config.toml
d_model = 192
d_mlp = 512
norm_eps = 1e-05
rope_base = 10000.0
tie_embeddings = false
parallel_block = false
init = "orth"
init_std_up = 0.0508
init_out_by_depth = true
lr = 0.014
final_lr_fraction = 0.0
doc_mask = false
train_tokens = 309400000
steps = 9443
dataset = "wikipedia_en"
MLP neurons of a small language model. Each row is named by its layer, matrix (down: output weights) and neuron, and shows model dimensions 0-191. Each number is 500 + 40 x the weight over its row's rms, rounded and kept within 0 to 999. Numbers have three digits each. A neuron's up and down rows have the sign that makes its largest values positive.
After each neuron's rows, "fires before" lists the tokens most often just after its 100 highest values on Wikipedia text that the model never trained on.

L2.down175:425484512499468434489461539548512471479486437461479482502548499467539528561459577553509524561463509450390483523506562547539555474552540574528519463532533465523478627472472444537482517479482439482524548510518472526440465522468444555509519503505503517504475510495503422517530574524556551521470428557469496459450449557551472495442541574565475484446532518557441474511500541478526488512489498542520489518473492551540509513529509431515551488435523478506580487439509545518440528545400475514466485464551554470433542451498515454463509478537555482491511543493511585454485515515528542506
fires before: "w", "s", "at", "t", "ad", "c"

L10.down112:563464558505434430584455533492536490430536451475515538504495527495494565501522563511529517450460572511446498497525519519492504487487452551471515509495514560460483542601428500501500538509431512445441607500544495525474489465504558509519512409533489509416480545519554461525525457485528424516475446548474460443471477486513493438482454451507524446541510467570499460510563545464477482547461543481498496540436536512476512488578504430459472515506447529572549465531520420464482428485414507512557477499499538565459530452447493529515428486484490470437545502465528537486450469490533535479
fires before: "o", "es"

L8.down489:480491485472522443504580525471461467439467470463486460554560490474543524520479478495484467510476529506518477489482536455516500565423473534505472513446533501473505531474499558506564530529517500452511500520466501506465460448450471462494485581515494582450465484462510536454549488522588429588541498468520431490514473544410466550416456487523424440611477468428578461520476537502435462490484509559595473566515471538497504463488443536573448453542500488503510483525519491438484503538529498465396526521449558518413506524504526555525479499491451495457531417490521490537474479545491478523
fires before: "re", "b", "ew", "al", "e", "le"

L5.down329:556490487476447456523458493535525467462568535531485504430523466536450463545410511496514530562488572501514484567499479452486492548551484542509469472479526427443479478452531459603451504463509514572484444514450467478513540523477497456491464526524498465475477494522510507487450476540441457530434535539453543491548487498563561566529459510512519475625555469472570472415502509482472551488508462510611499486447423522502478488563550466417440537532452477477435497450552499554511523516504420539567512456457470496524508485474483519472532504536488455535515492547523563467463545571475521492
fires before: "ing", "e", "er", "es", "ed", "s"

L2.down380:516517490421444466473453473483513432488489494491572417471534462533565517449458490522585510535506550484537421444515532614486512524537465505503496406508519482523536484444443468588471430495508502533488564475489466419435563525541445502488497516488521407472479548493496548505533495536579506502510485487464526473501506519516534479526489480440480416503514467454515486533488511487562511463488491560493493415390442437493518554467497517548533549445445425498516504476462522432455521520483580476434501485521446503484491499516449510487511548488504461484533515545487532442423517568516544468
fires before: "al", "at", "ation", "t", "ic", "om"

L5.down382:578431534494468516544512531596551527495505491537528551516485463481465501509547484504526404501544528436533527502469404650511456508544522539516493421459520465501492540444526448465500437456580534476464530487492495531450535487534492481512525443532491515481460513524530536479491462511457512465512502428490492422529546472426476520446446506476535546481502542564474505506489482590468472564540427527581493487488471547519552525488491582500467477511509559487506514512541458491534526560482527522444451428485524616544566494504444463535502527501496428513514569536511510515514536491517451473
fires before: "ing", "e", "g", "l", "d"

L12.down378:467490528496433556580476498475502514531504511479457475479441535512493405477451444475491509570507451558471449544563428499479462525535508426540502470514486470398474466499532487447422412464486515471454453483560460479459488515476522495458496514529455513436548514529531505505499455477513602487587482539518487504468437511556552545532428488502434514459517539482593468487517471516425576475471528484465498567485471453510506515462515491450556466513446483459505547447517438530432487487451498548540494472476540396509435511533453583489543493504484459495502466575512483519547497524470448503
fires before: "p", "iv", "b", "e", "al", "ation"

L2.down287:519567554452497448504535538458546599486492513489516504578502504448558520548534486553514418532538441532514521487536505543497528554505488414471516467497610454518547529528511428530531499454502520603478500487531421500519457489498493459471480545545483593503471466598479524435499497430476538510479494508528470526487537554498477526535522522493464490520508471523486545511464598501519509505440424502459576515507456505604521512514493550501539473457514509501514500580521500498500474528449514446489448502495497513479516396452459567465516520469505502491398484478512439490557478562466513592
fires before: " ", "t", "g", "ter", " |"

L4.down421:468481532541424580542535523538601549530484489444482512491505496488514490517476458488493535484506523480513513471541533501487472520560522480570544502557450505525491467501495477492497432478495541629441565456491450563431520517543572492528476534497497526438421496517534566522538545462517494475564575437569538481485440561480584503494447491436481550481531480569419553483517500536470487550511557538514513493401439528484501523488469562491472550518460499532494532493430509481518510523483517528472433456413462511568491483525506508453543539507484500526532576486507554574513480564497433483
fires before: "l", "h", "oc", "d", "ia", "on"

L2.down48:520517512465511484533451496465516462513532542542478458476486562535495486536437503482405415569475459457514505512508503465459475492540429551576496511528487459479458482526521453445421480473522469505533515496492505478563467439531550502499480498468553526473514528569478517423419457527559558531513493494433504471562527552462448553485400492521425430464507473512527476539472466516487502474553464475449514464515489567519471495519518562458482475504444531480510550511464485500453466550387527529466530505551395515569520520471469496514542481634508505539470538470432548453550492514448453513
fires before: "er", "t", "p", "r", "en"

L9.down158:438432497500442467510532418472421433529496531539490553532534600509428491551597500528541517545541439530484485444485531471554498486471469481479543519504504453450452414450513506517559505529544519501463498512481515497495482537511502495446460434494515494448464469453541539508508432477551493547510462556503529451477492448480432490476488515490482487477449508523485493509442495519473459516520458526558557527475423497399411409455515511509487507496547502390427481487457453513422433408522480515517532516513451439520495491478533565485517442470588510507488527489529540501567485497470536489
fires before: "n", "ard", "ers", "in", "er"

L5.down20:468453566442553491512464522502449469461441482524426447486490495520450511486491501557484526514552480486487506515494481518551490494495507464523499516504582448492500458453497479513533449524478502483434498563516476541487500460571539476557504446474459514430484507461502470547540521534509501472526538547510509589545533485468487429481506579474524532560479519527620509502527519471484501517535462494551495504374550518548523587524481586498573479497480571491503579437478466512549503523476453614507535551485514474456510540591439416468491516579485540493446564475505468469525502549515548435
fires before: "in", "ent", "ed", "p", "ation"

L10.down240:514550589494580525507524509508468435433464512503515539451441521461571526482552481494497441514519495499530515491501571498449480476480526529450476440487541567527544453489507536421488482563524546451528437445583514438479498492526571560526552489542514460490542521491534490527478535496497546537464505511567498440465456490514536529444517453572457520557492442524535533588426519528495517528486531491515442457545415527499481487501508537452436561430456537513511471506419518431530437542456458491397459454523568488504535422469420494541520470470494484497523500506553508466560503492456495523
fires before: "e", "z", "al", "es"

L5.down404:486511484494500555539514477613546435525541447476496487502494516578424522513561535582560424514470520490441608512535535553557622535539510474546472501472488515494520426500514469448496473442509530515439474517511466510459534495548442551534444454565523532472511482559519422511529453527488439444548550430484502463479530493432496511475504496486502461521552505482432445448508487454481526459577455542512426518481535572502558604513487475456503517496539486510452536502559447499508546474520509493530532556506474530466485479476473531536541488461492512522542548467476491529477531428475538553
fires before: "k", "l", "es", "d"

L7.down486:543507479596449519527523527485470427482573503528523453453522496510474517489454502481457488466467519539574532494518493466532481469516553481479484519426435518446504470513475503475454446493482408520520519503424580457520508420484488533482516448396491404497525474493483492459550462517563530524363511526525459523560500542444485537538499523529561531522467482471561549455520484425559551451506485532558464535501493477471460507528449484487487471501536564490461475498510460524425498562530448474505454506477497545550531565423496476560533577455511470434544508450492532527495524499509446410
fires before: "p", "{", "m", "ed", "s"

L2.down418:495543496459453505440538509543432483483491524415529524477461491429497468493477563542521471531505491490485439519518515520542477549503495506569508555507514488435548545457608481426510575536458529512529471466476505442436467465439481459538503527485533545482529466550461446424467476496470535509510455428532506527436564490497512427542422584519539579503498436552536437492444463501521527441429526526482572493519523528546551514513506515552512540538464533456496509575550491555508548521488518472512434416522453516514502481502518513398491551539502456506519435556494504489560494449574489487
fires before: " ", "ber"

L9.down108:470605492524518480487582467482521458505480509519506482552524513518514517510496524579543461530527504479459498455502559579515413514493527496456487456463513504634459507476470479507412589487432509485527422490552507509501495453475623540526491457512498481493459537496566504532522498490539495585488527528498459470485562566554525532442585519446551532543438481530503453508527484458506469534508514500452487453553481467502486485501455474504502500516555507466551550466527499500445448503486460441479500537525601464533465531524446462495489492498437426471489450522555496558497519545371504505
fires before: "ing", "er", "ers", "g", "e", "es"

L12.down188:509412474548442533465519557438507541501550512479483474527521530550456520514493500516472540503547530518493505471492497477470476485600471496508461479506504534514449466553538514539519439570505460548475516518549525504429513516478477582506560529546473468570520516459519470579579494550507455452483498484458449494536522460434496495472539494443444474527483388544474466554437467510493528502446436571520531511569467522485457441542490507419506536498467473559498439420595530501451448577464444480534546504569536404493487474525477532515475526487510518572538557495505465489570497502485544440
fires before: "r", "n", "or", "d", "ec", "e"

L4.down411:502523584490483445466520505549519501465516474566607465509507498431553480496521617599570492483521479471512428519473577534500522566507501517495495482543490489514495508485530459501520459481594495531470599505486573590497487541461479509475437523486554521490550516543537486500477497472468545487483483506437496446517536532593458470555489480463514517456452603598517526467524488435512497524485469487583553518466537495545470509542467536467495536522509532543509480553490473556505486552397466497529499524492455490470467476405484531460512453507496540498483447470523519453482437499561435515
fires before: "ag", "ar", "e", "y", " of", "es"

L2.down318:506477533460615482554463445519483538500510445535461489478451530500468459473440482565505470500486496444487473564502461540525513537477523552535536423493418522510579483364507477473517487484517486535475506535490414515460453489557515530477454557491401535531549525444464509490501560419443563541475495481483475523554487516489502464541461547421451568442557420477560475426504533460540504530484456434538483462535503526475487528515555547493461527499494589521570478398498518542546469499466467492501475522543498413516534544497503541492485547537472492460496494506476501505453516521470495528
fires before: "in", "en", "i", "ver", "ation", "it"

L12.down298:499548580569527537521505537542528501506495506460532501533543456500520502436471460497514445515507537501479463464554453500510418460528573448457472446487453468480502445516452531548480512506485558464542416524457572394459530590539610529506495459524471552470508472531479416454501475490560496468403504539536550560508483541559559528557430511526557519514483534523466493464457483544465559483541466539499467524498540467526553457492434429479483518484463546547491485481511564518491475530449523545539585534531545506553433536541467542454485513506460481515532458489499544525445439497463479492
fires before: "p", "m", "in", "u", "b"

L4.down30:475478490487504408617485485477515473542488510578484472484547574506570529546404442496533490555552492506608490538528521451496453501461436437545522504531501469482532553456516442546507474537511509467496431544559415472637536546516475474480456510485565483539492517474481456496472467439497514545544474534539493510507503475514538474579527426554477555568506576455509482453533517552504499526544497486528471470534452495504462492542467502522462535515461501524573461402525487547479492520504446493533432578468501481560522449433494450490505494562527502488532518489503489539503517507509481552
fires before: "e", "er", "es", "ing", "ed", "ers"

L8.down453:499533513500475501471491437416482442503438538493437511587531520471545497420537501554475474520532501499457526489526502492534532474505473441435489484546460515572410397462501527517511488477490597456479512478510536524583418513574512503497561529461438471481498505487491530516523410521481489495492520583477469513506530447436461533456522491555510500494472495544512533501472497583565487534474488497442547473519559483391536486460462551475572515496488511523409473477435498481477498526518499588511539512479450519542519521478525412502569557562471507512482490471573560484545504495417500480
fires before: "ion", "n", "ig", "et", "in"

L8.down27:476445599453482497509473451525548543520484547490489458548474529500566558527537485476491575474385514491451436553583481471514471569469516460527503517477489499522487506570507450502498566549528498488524506549452532456515539503483420461518475516406512457482420476508501487506501547454498528526545494586507498471490512517503476506548577508530534543492475534462511545519444602450506534456489542565466432517488492547521514500522528568477464515507478425505520480446508435497586586501493461545499555520545467489584501499440485487504532466518508582498528610508549482500468439501560544488
fires before: "s", "g", "t", "b", "l", "th"

L5.down391:430516524510503478546463401467580508474479505507516480582551536521483532483453496542491468525524474567515500453465502530458459492610508460519518473495496590471470467529551486562511434472507516558527488507485434521557518480516472473510485530476436568451448492597584454517491479586495485539550456538494568456478413519491527520519556539520498558464470477495491568530561487431450384478502487540525446497478470456559494550525495511522572526463556451516501554485495571452519515488497521525519509399524542542500444497499443496522447500504470549570513563524505501509499538500497553508
fires before: "r", "o", "e", "ar", "re", "an"

L10.down331:491492500484504483538447514460509480519556473552465538543462436463452587486437507473464531492580520465520570424525518456536518479553473512477478546534477483511474536524500512581568421498560448562521527432496498576496474390467478461443522469603497493476453455481521506520509482517438470469470462529480516519564540461548498475517483480503468482531456490557511528500550503477474556433498520571419526512440488551545463427554458503444500501521530473489554472531541570467557486515478511422559459470509448472473579502528579572524527532547511488525462490542497504464478556526465448556
fires before: "e", "es", "ed", "ers", "ard"

L7.down161:535595520517504456521511479455524524514543505605531547504473513516533532502488534503507417514532563482440457461469482503544482466582489476446502522473510529499441490488527461436405496400477486495548470496509570385557479502513491492393487496476498537519517532416515479483419502437448584462526517538565575497541534542517480511476494511529483473479507562488426457469459497475481528479511521531547523456480549499570519465521435498479504521493526561535546533505459492507527410435442503458507499519503515465474530492497564561452509511564562534466503493478530555414537555548546510475
fires before: "t", "f", "e", "ul", "en"

L12.down494:454455525519497487442465431474440454461561515472519532492469571481503525525538545522480555549494453615506500471486353585495462543462507470462454480435555474478536520485517476470488569456505453509456488533506528490450470512532406490516552537527524502552477460438548523529515525439451535473468511545499457493406485484505519506400481428543471501452529507495547471526551471487449488533485564552509480466539515454450501503465586538503529509462457549531516503536442491489522459559485533510501542488559489460524498496459457551523460496416472532445488521601493521498441483484434484482
fires before: "a", "ber", "an", " p"

L4.down299:483440509515509527429511505502513441496561479514513488484454521542522446522473514504507489554551515518499457529479425525581446589477458505542454457521558454473435540535517501549477476436566504481496505458533593517478538454496507500500525497511539486505510526527521587557463500452525443516458481492485541478550546524478418476485518591453505562452522493467455518574491540529524525580490493457516509505446449456486516515624435486555479497539448484589479541557520499520491455474438506516427514447536586465468446533495396460486426527491482463501460539474546493516536460493422497486
fires before: " a", "k", " the", "s", " to", "ic"

L12.down132:434438480569448534545454472469449504485493504551526525542478510453520489478476466525532498585515447504468531502523471512433481502520483520505540505465448523476504443525492511465538499488424609552542535525506470569499579510549540424528498529487488611498553423498546514537469598493605513529530497573521457461542473501456456534554458566531462455525489479512445575478513474544484496492555584563489512479489549466539518498545448490527520508561565535523510522499519551472511499498492424451463515477507471530490482451498430540492478542478489499508497450570535469568459539404545477529
fires before: "r", "o", "en", "m"

L4.down6:494541528522432503571502534469503487517509547526485503466462525480524578459449505491440488475474458451504418547531440486440460528529495494550531514466504467461506493482535483448588488609548502466536551526494566496562430513499510439498446493511529507494423540447492495438455486527420589482464514518530503427533533541513522494487503616525497521522578566530498458580466487543440510488579528572557454483541503487506466516560496544452437488513449522578544525501398537500485517473558527493510532429516473506488453484477430471494511443490540539499494461445525543462476515521534527478
fires before: "er", "e", "en", "h", "ic", "p"

L5.down451:539551543517451522437583500533527541566479479445435480537517491512486530527523485535558524532511500495418529486520475465477491390471555502480536492531531490445449574489444553557484502497460500486480393466473486500547528562526563501441520500510488563555459496526505451504535489515475523501547501568535496496583489512514452532462550564518469522550426504475511466568475501502553496501525504488487487456502540482489494454563468511505512496584479579364535471391476520486480496573491558462475489511480541524534555522481555544599429466522453521492463488482563537462441506494479499481
fires before: "ing", "t", "er", "k", "ers", "it"

L4.down121:509522497446470521442466544534459571505461384509500486465506508540465539493471480475527499512467515431488528468509494577406532485447473416521484486506466458522513448431533527550516443487518500483461529435557493491482568459518526523401512515405513525476547504461510466550472481507597511497505508457471469525515508528502404487483449506449461495538564463440473437531526428482465464511541497492442513550490445500495451537550509501493489488559423459508479536549511546465457535450460534495434595466507456497591529575486500541447525449516496496482510553474585524504526484511440436513
fires before: "t", "p", "it", "r", "us", "n"

L9.down459:582543537444486495487516477470483459513435439485472472451494503500492404474469471478498528482506511455484457544496413461456513522486510493515513534478529497443458512535533538479463539547515537492486512544548521446511455460532462436551500524527486562491563478551494506472506471543452582557536503568583499397543480452517575480516512448536415506467577482498497437562504481530441474480461479424496495520532548478451468547555525536479426488489506528473447486489513465476470431547469407490558487483545590493468508494523420546474505457504541458405487412507548467482501548535496476558
fires before: "al", "ut", "r", "at", "ent", "ation"

L7.down502:435497412528470514512515527445507509530487478453585522443491445502542428476491484502510534492532534490428398507451546509539450480544487471588478426536548443536409474490510495489457465513552484578475504537482540553487483522501560424533523497526488486486467484468470481492534495473544482495552521523470480493521531499578457484480525505545499552437595519474539499509544516480529473549563532386496513590426524463480516491455456472514500481497522434568524553495564527539509486561530486512574502474530504455502418525476462493448447467508481486489529471501530566562600550454468460494
fires before: " a", "s", " the", " an", " p", "in"

L3.down202:459527479498474507557496470403503461474431528532456491507517505403531515524583506445440496521478484460536491477476546554472481467508494495554423563491477480515568527442519564500507496521484540484547505547432414453471409498477447514484577572471463566496519422522523482505499410488396408484469461525495458513523476584443499537485477507503532487527451481517491485573455479460489562467481552542505515531512419559552507490506460442555483474503473505500520524514499502452492603521524483497505478467470547478555482484503463548552543491500479563428555481516498498503515550470474403503
fires before: "ed", "e", "s"

L3.down387:532517562406473469468522485617491417520532591491440543501486492546498495577476439505593529495519527476544469540507503508479515465490512522462529379480489494374533523496551456506528475526570557515506495564526531498496549515520502499479452540512453448496493537535433558499483471493523531461506505509512541538531479475574513568500519526479469460577454569476560499500470458490501549465430509413501570516487459507541500547533469467495481509546444490526440504520507451533556477555516415468519518520533533507526477455474471430478536491570531526552509524466438453551530505515458467544
fires before: "e", "er", "ing", "ed", "t"

L3.down394:553479526482435496523523502452510466508421482528602543442463507479541530537472481531475535525455511505495499440503509507509483462442525459476590521561514464454501531482444494534548451541558517533484500597522464527510442492465526524420421564489561568442472437408486470529475511456538555528475511458527557511586512485502464503501537591489499564573520557489532519600501448501545487468510494523547426435471431466522538462484502556520455495488492521523537445471520479488515492464535449522514439404525487489524586542474524486500482503484522557529526541474468543596480515503502502476
fires before: "h", "e", "ed", "s", "k"

L3.down452:494503600480474466505470510526462513467511519501500426522513519483490507541434555541518599518476511541470467472454441475597438508473441537536498514505513500498475498466520512519470464446503546535468555498497506485493541452564521507548574508446533414463450505433466512507522450506536506523508496530491497473500524476434483474488452427388494475506522550556472487418448534517440541479582451470534439469503460460513461491527518502501498500586420530418473451525464497572453447480514457481514543526484472478522529484505491471509581517453536524470541544424509442486510550594431410541
fires before: "t", "c", "ce", "n", "s", "er"

L8.down260:495548474560460473559542461579542503509510452464529534541552462497524492500509505502536522505468500532471409529540466514494515548447491508452575557503493506518478549449460491508560546475521507413510557511573486593519446475510443458484475529521473525533482454423493543438469444528463542452413479534527500532416479555560470545525488542522570543492482495510467440606479530505503437484516448558496550511489547587511434476483516518596460415463497520537513489503508444521434481487459516489435512477441549472473493437541487450469541557539509478527460479456471485439531509550517537492
fires before: ",", " |", "t", " A"

L8.down170:505450482645461491529441529470493470519629588490550477513509512462578515518473500468502541438534440517461483452473489506465522562552474516452484473502459542445540528481462512482518485510450545504483479506500547524544493537499448511537461503549540543472464490557476459563524485517480505506463494475466479478519510504506453476479486490493502521557474536523548525464465563463471486477575508535583470534444466540471440461448463584453521510465504463540522549526478467497503496378431575527546456551496452481445446490508492514508516539447524454476484555553497510427461437432425479576
fires before: "l", " the", "s", "-", "on"

L3.down462:506509520479429485520471492469548485447471472499460527584510479456514533459464549551497532564415496597479491466525507504521506507493533519463466483522492534484532540509406545522519510496476570451523526488415500534488460422532512461549532507506531493470451548481510501530529547571498598550494496524466541436440565480543477502474532562557480504505477534501487527466504562515510539538529454496512495532478522504534551466470552514497512499568500471491542454507483427474565497522473473476509478569457495516403512510463497530543637466539471530411538580498620558415511467492502500563
fires before: "t", "b", "ber", "er", "e", "es"

L7.down183:527516506527439528466481510511539510566495540531538507470552570501468477438525431490570548536497499488386445453448497515526453525501510431482584506498497527452531508449499520501549489508506503467468493444477497436505480497520446516501512479552465511453498534432470486529509455431484426529545568551465479456482494596564523488549565533474575489532481460538501588514456463466426436507478470485530452525476474417500485535562488519516481563498485547500455507442503530432502550522457513518464447493491540461478475564567439407455409503520513504521506504468551503436450516545444496428
fires before: "e", " "

L5.down253:538473537471513501529551449524496507494502521483538450499498549520523446497438477481463505571488547458503519497479536536472615472504511458459501554445504520491507494516565505450542447494466460465452482477441503448470533394449418514518451490486511460557485461607461520509518495474492571569546433525551551485496498565456520491556557493515464524535455495454568550474449530454526551454528472534542444508471520504465421493561526532477523472532497452511520510437469429549491509496425527540429466554480538550537544501465461565560569523481506488500472593425459491498550462520510559532
fires before: "t", "ation", "s", "ic", "ed", " of"

L7.down506:498504508536483591504456472472534504487510538447534504501517510533504493486499418437441479491528501612597474554555509437461516491506501469552475502524598561516469515468494486528509396527568509484498477520464569456429503483548520531517530512529481494487490494528473475495562552555528446500520508446498467440500494450540539433471478510478466442584450545530556504476412480472466460512436494452442526605553460520558474448587542464497473454542462514408551459525547524547504538455485451489537474485502496433491422517469555537457486472535537504493501493526536479511526514499482477572
fires before: "e", " ", "p", "\n", "al"

L3.down501:481555451530417473539486518509569511500486544474441481522543499514513518548529480453524514533523491550493503511504469497515488603587483472489438494528528550564574538421435410508460408454421546527559447515565535518488546530483523468477486483458492486469459476561452526497456440511462493558487444454469531468536501532487494478466536569509532561485514506575451435581466592523538509495492533568522457540474437523514570549550442500554502537477461456516475569522477473488556504529499560507526441521522469485530451492470486551462501498540436474482547492526541509465568519549462458529
fires before: "s", "l", "on", "le"

L3.down510:543578488535404488488543525479433547550457577497554483511558436478514458542491507515491488558511477539528460499443484520529513499458512551430468543516501520517539510521551393516535597504536495494457580447525537489556467523493427492518391506499464518419471507541528499418465464488449534487501460427529509522530529552473478532511461520496533562466484554429485491478491525479518515448522471555432544485522554609546489516462516458464434501500536500499506472496513510459437519546559599491496491441535478548457557462487550520469520503486507523455461447406489518522522471460483493535
fires before: " ", ","

L4.down401:516481560436525513553508491527545492531505507552475461510562491529470482437432470478440548534508475476503507480495507462588423482533515427471530545505432513564449478511456487545525471580517483505468570461485477520434449480509536487550449528494464491447437466527460466411452523455482480496518526580531455443524450583518538555516548548523512517513446560613437545528427503530445490484509521572544416479492521530515576485550523543479495556474461465517470471489505515470467473521479469493465498454550496522475473495520470493447586481548512528579533463463456500432473527526425483548
fires before: "e", "d", "t"

L7.down376:481434505573447485529500448549598529393542525478502541508528473495552449496478542485467518589481536601520501525520550468493473498514487512492493466590497515526468533559573469542432498472482495536480475525487471510546500469497426497540467465440553515502482531589518495545506481582454508503546406487499453459506523453493488465464436495476543507537475497481486482557525452528501520496505505476564464482483539493513538498511529491525524492461476542527485553356513475426483419510409555504526524482578518487483568477536472568489503544467517410517495527534547554481451542497534483564
fires before: "at", "o", "or", "x", "am", "ate"

L9.down287:550553410512460421460449497469526406532560422457558499447514497524533435450508480507499465407531507486488450541488513472603428478557503538586508534554617471467455504516527456565459486475533465510576488531455511513454418442577522518509524461453496561524555491505507491476530515436519517454479471432496496430495485524489519545566428454556469557517515547489495486527457502445522524503476604523539542487509488500504507540571451555490486510517577506553482517505501509566490447470469468552500520447484500508501497477494550495492437518468477494540452539488517502507465482491458498480
fires before: "s", " a", " the", "k", " an"

L2.down51:532475531504481544494529540575500470476493488484485539421521460418539487526556523586503516507462471521434542532504521497472525498499511507452521519616492509472507465520542545493508456496569495412548585482507515506522520552518491532482483489548470479511481516525481532440510544490553458500545490480564513524591525554501516464470422544434529507517487453468437500442506552497532535477491525533457482577526457529455468459459489410467519487515417504504545517482518457403520576523410532461592459500493422472523570533541546472471492500499481495490590555429520523497502438501472487590
fires before: "re", "n", "it", "i", "t"

L7.down387:485445494482524483501516505493470500564527499554478472433587523514532463529447516525449535517446442432502548468465544526475531490527569511485397532469480460491458465390501425518477475478435427459537494464465562509526500417519454526463524497441489495501494447536495513491539485404478537471448517511488471509480392520478495480497508412505468507584510517466551533465514560509522488522508436486495516569450433506430486522485476495474567493569503473495461443489480532544491533479565498519518500437497479459497456472417509482396452465521488565503461545409535543474477547511431520501
fires before: "ce", "ed", "and", "s", "ation", "on"

L12.down44:427453512469431438516486532497533420527385490530466451526526449478453536424555515519474467502496506439543501462555475464518470448514454425538460502504522494523503464489472516584530557488490493454489543539558528540515535439539515469615486520418403498512474512482492509567460471497439510517452531462438476457495461511506495479508475503490476506497546442438499529523550453470427459506503505595440496535513472452519556402522530555482546518485598559507500463509505431508507525496496459480525509474454554476514515612473515509507491471463513514530527487412475542525464444473494481524
fires before: "\n", ")", " ", "g", "."

L3.down393:482458504436480463468514558532494616477502565470488470540484482510472493527449496501443481496508544490557518495504505521499527485512448484524564493502460509452531551552489518483494538538561462453444515493448492557602497444434433461438499444474568512485488493518548523536482558498508496409509465522624433459564538554483504428546482481527478418507497536428506507489513519504484483490519509542479452485438440555509557500472444540491556405500504517565555527491523480505455477567435491498512491517507500527446557516469487527558524503539430478477527469510502439522369547480455448508
fires before: "e", "es", "y", "al", " d"

L9.down209:543481483512493494443550483468479484598506485516466487426486479516514599476505517475417472546532472563483503527472429448558468485526507463437485564537491533482504499507430452522471521479481544444483541471585473523499480487529510524519446507438498495432486407481423511453462476516517498434453569553511479514420500580555518527506482445480473431519526461575509471443450518439539502531604459495493504533551480525493498508515480457509474513484545468527486456513552477434503477547462464544522437487524570472513466502538543516463502526486497597547502440489482530507467458556398592518
fires before: "ain", "in", "r", "ed", "l", "e"

L5.down456:435543435472468456500469543444487514530416587483452564470529489540521466442503473459495498442485549463488546504514492464485510544444480412504581495490542527513474471444551464503542485496529491482443501478467473540482550463452471431536555476530492552459467501500550473562446500515435508515503595512536474490503555530472512437564470477556504497505511538475492462472563453558481448532433527494509464555477545427494517549518600507512549566483503521435560509487564438506522503519518481482441521394486444529516463536577473559518444485529560526480501471498458584551550534492508501467
fires before: ",", ".", " ", ")"

L8.down95:520511481468470543440492441414503533497483456455569562534535494568462504570486519586489493457502454484441499473450418487467528454453495472428486433579530490483474506524541515519478595512501393404531508437532475533467511496516554469484474502512529576560476540488482482552594473494410513462558513513517515523508509453462512520482501510476448478479527434565389476536461498471490474557496492537485474572478526551490525457518439516497547478510422478491489496522465486454451478580473487464521475500549462486467483459498509485578517482517527618538488507525507537519563503507533520484
fires before: "ent", "or", "d", "al"

L7.down267:455473493501505477518484561416540490407476426531451586466513479507500514501553484566555453525491490493544555575491483551576551512538465489532467496506592476462501529519469499449501547505492488442551561502519517527353500530510552513464435404549480483551524471457502558513442535504475481496570454463525470529529419521526540511416509476556469450490482466515405465495490550518495566505475545579518503487537509538516502518564512467492453492526468483458565513514502570468484488543455577551454433500467535487492474506492515530550516500512541472511473445531487548492439511449540513537
fires before: "w", "t", "ad", "g", "p", "o"

L8.down10:476476505409470461524488563463472506534524434514500467562475527426470558518482549549574441501533566505466591510499525476545478506507481520494456533481625428480438466453522525486517500512524504513493597476502501480487502570458567551485464512494491468470529499567495491522472496518554478496575437477473486533517491463492558450456455487453492450536505469501508442474497532486517584514527549477530507511584548527452537513475464490525531518517464494591513573490418547539460484487382432485522552550414480463498507533498508462539475488505401485499509515481505562494528467456567523550
fires before: "t", "n", "em", "en"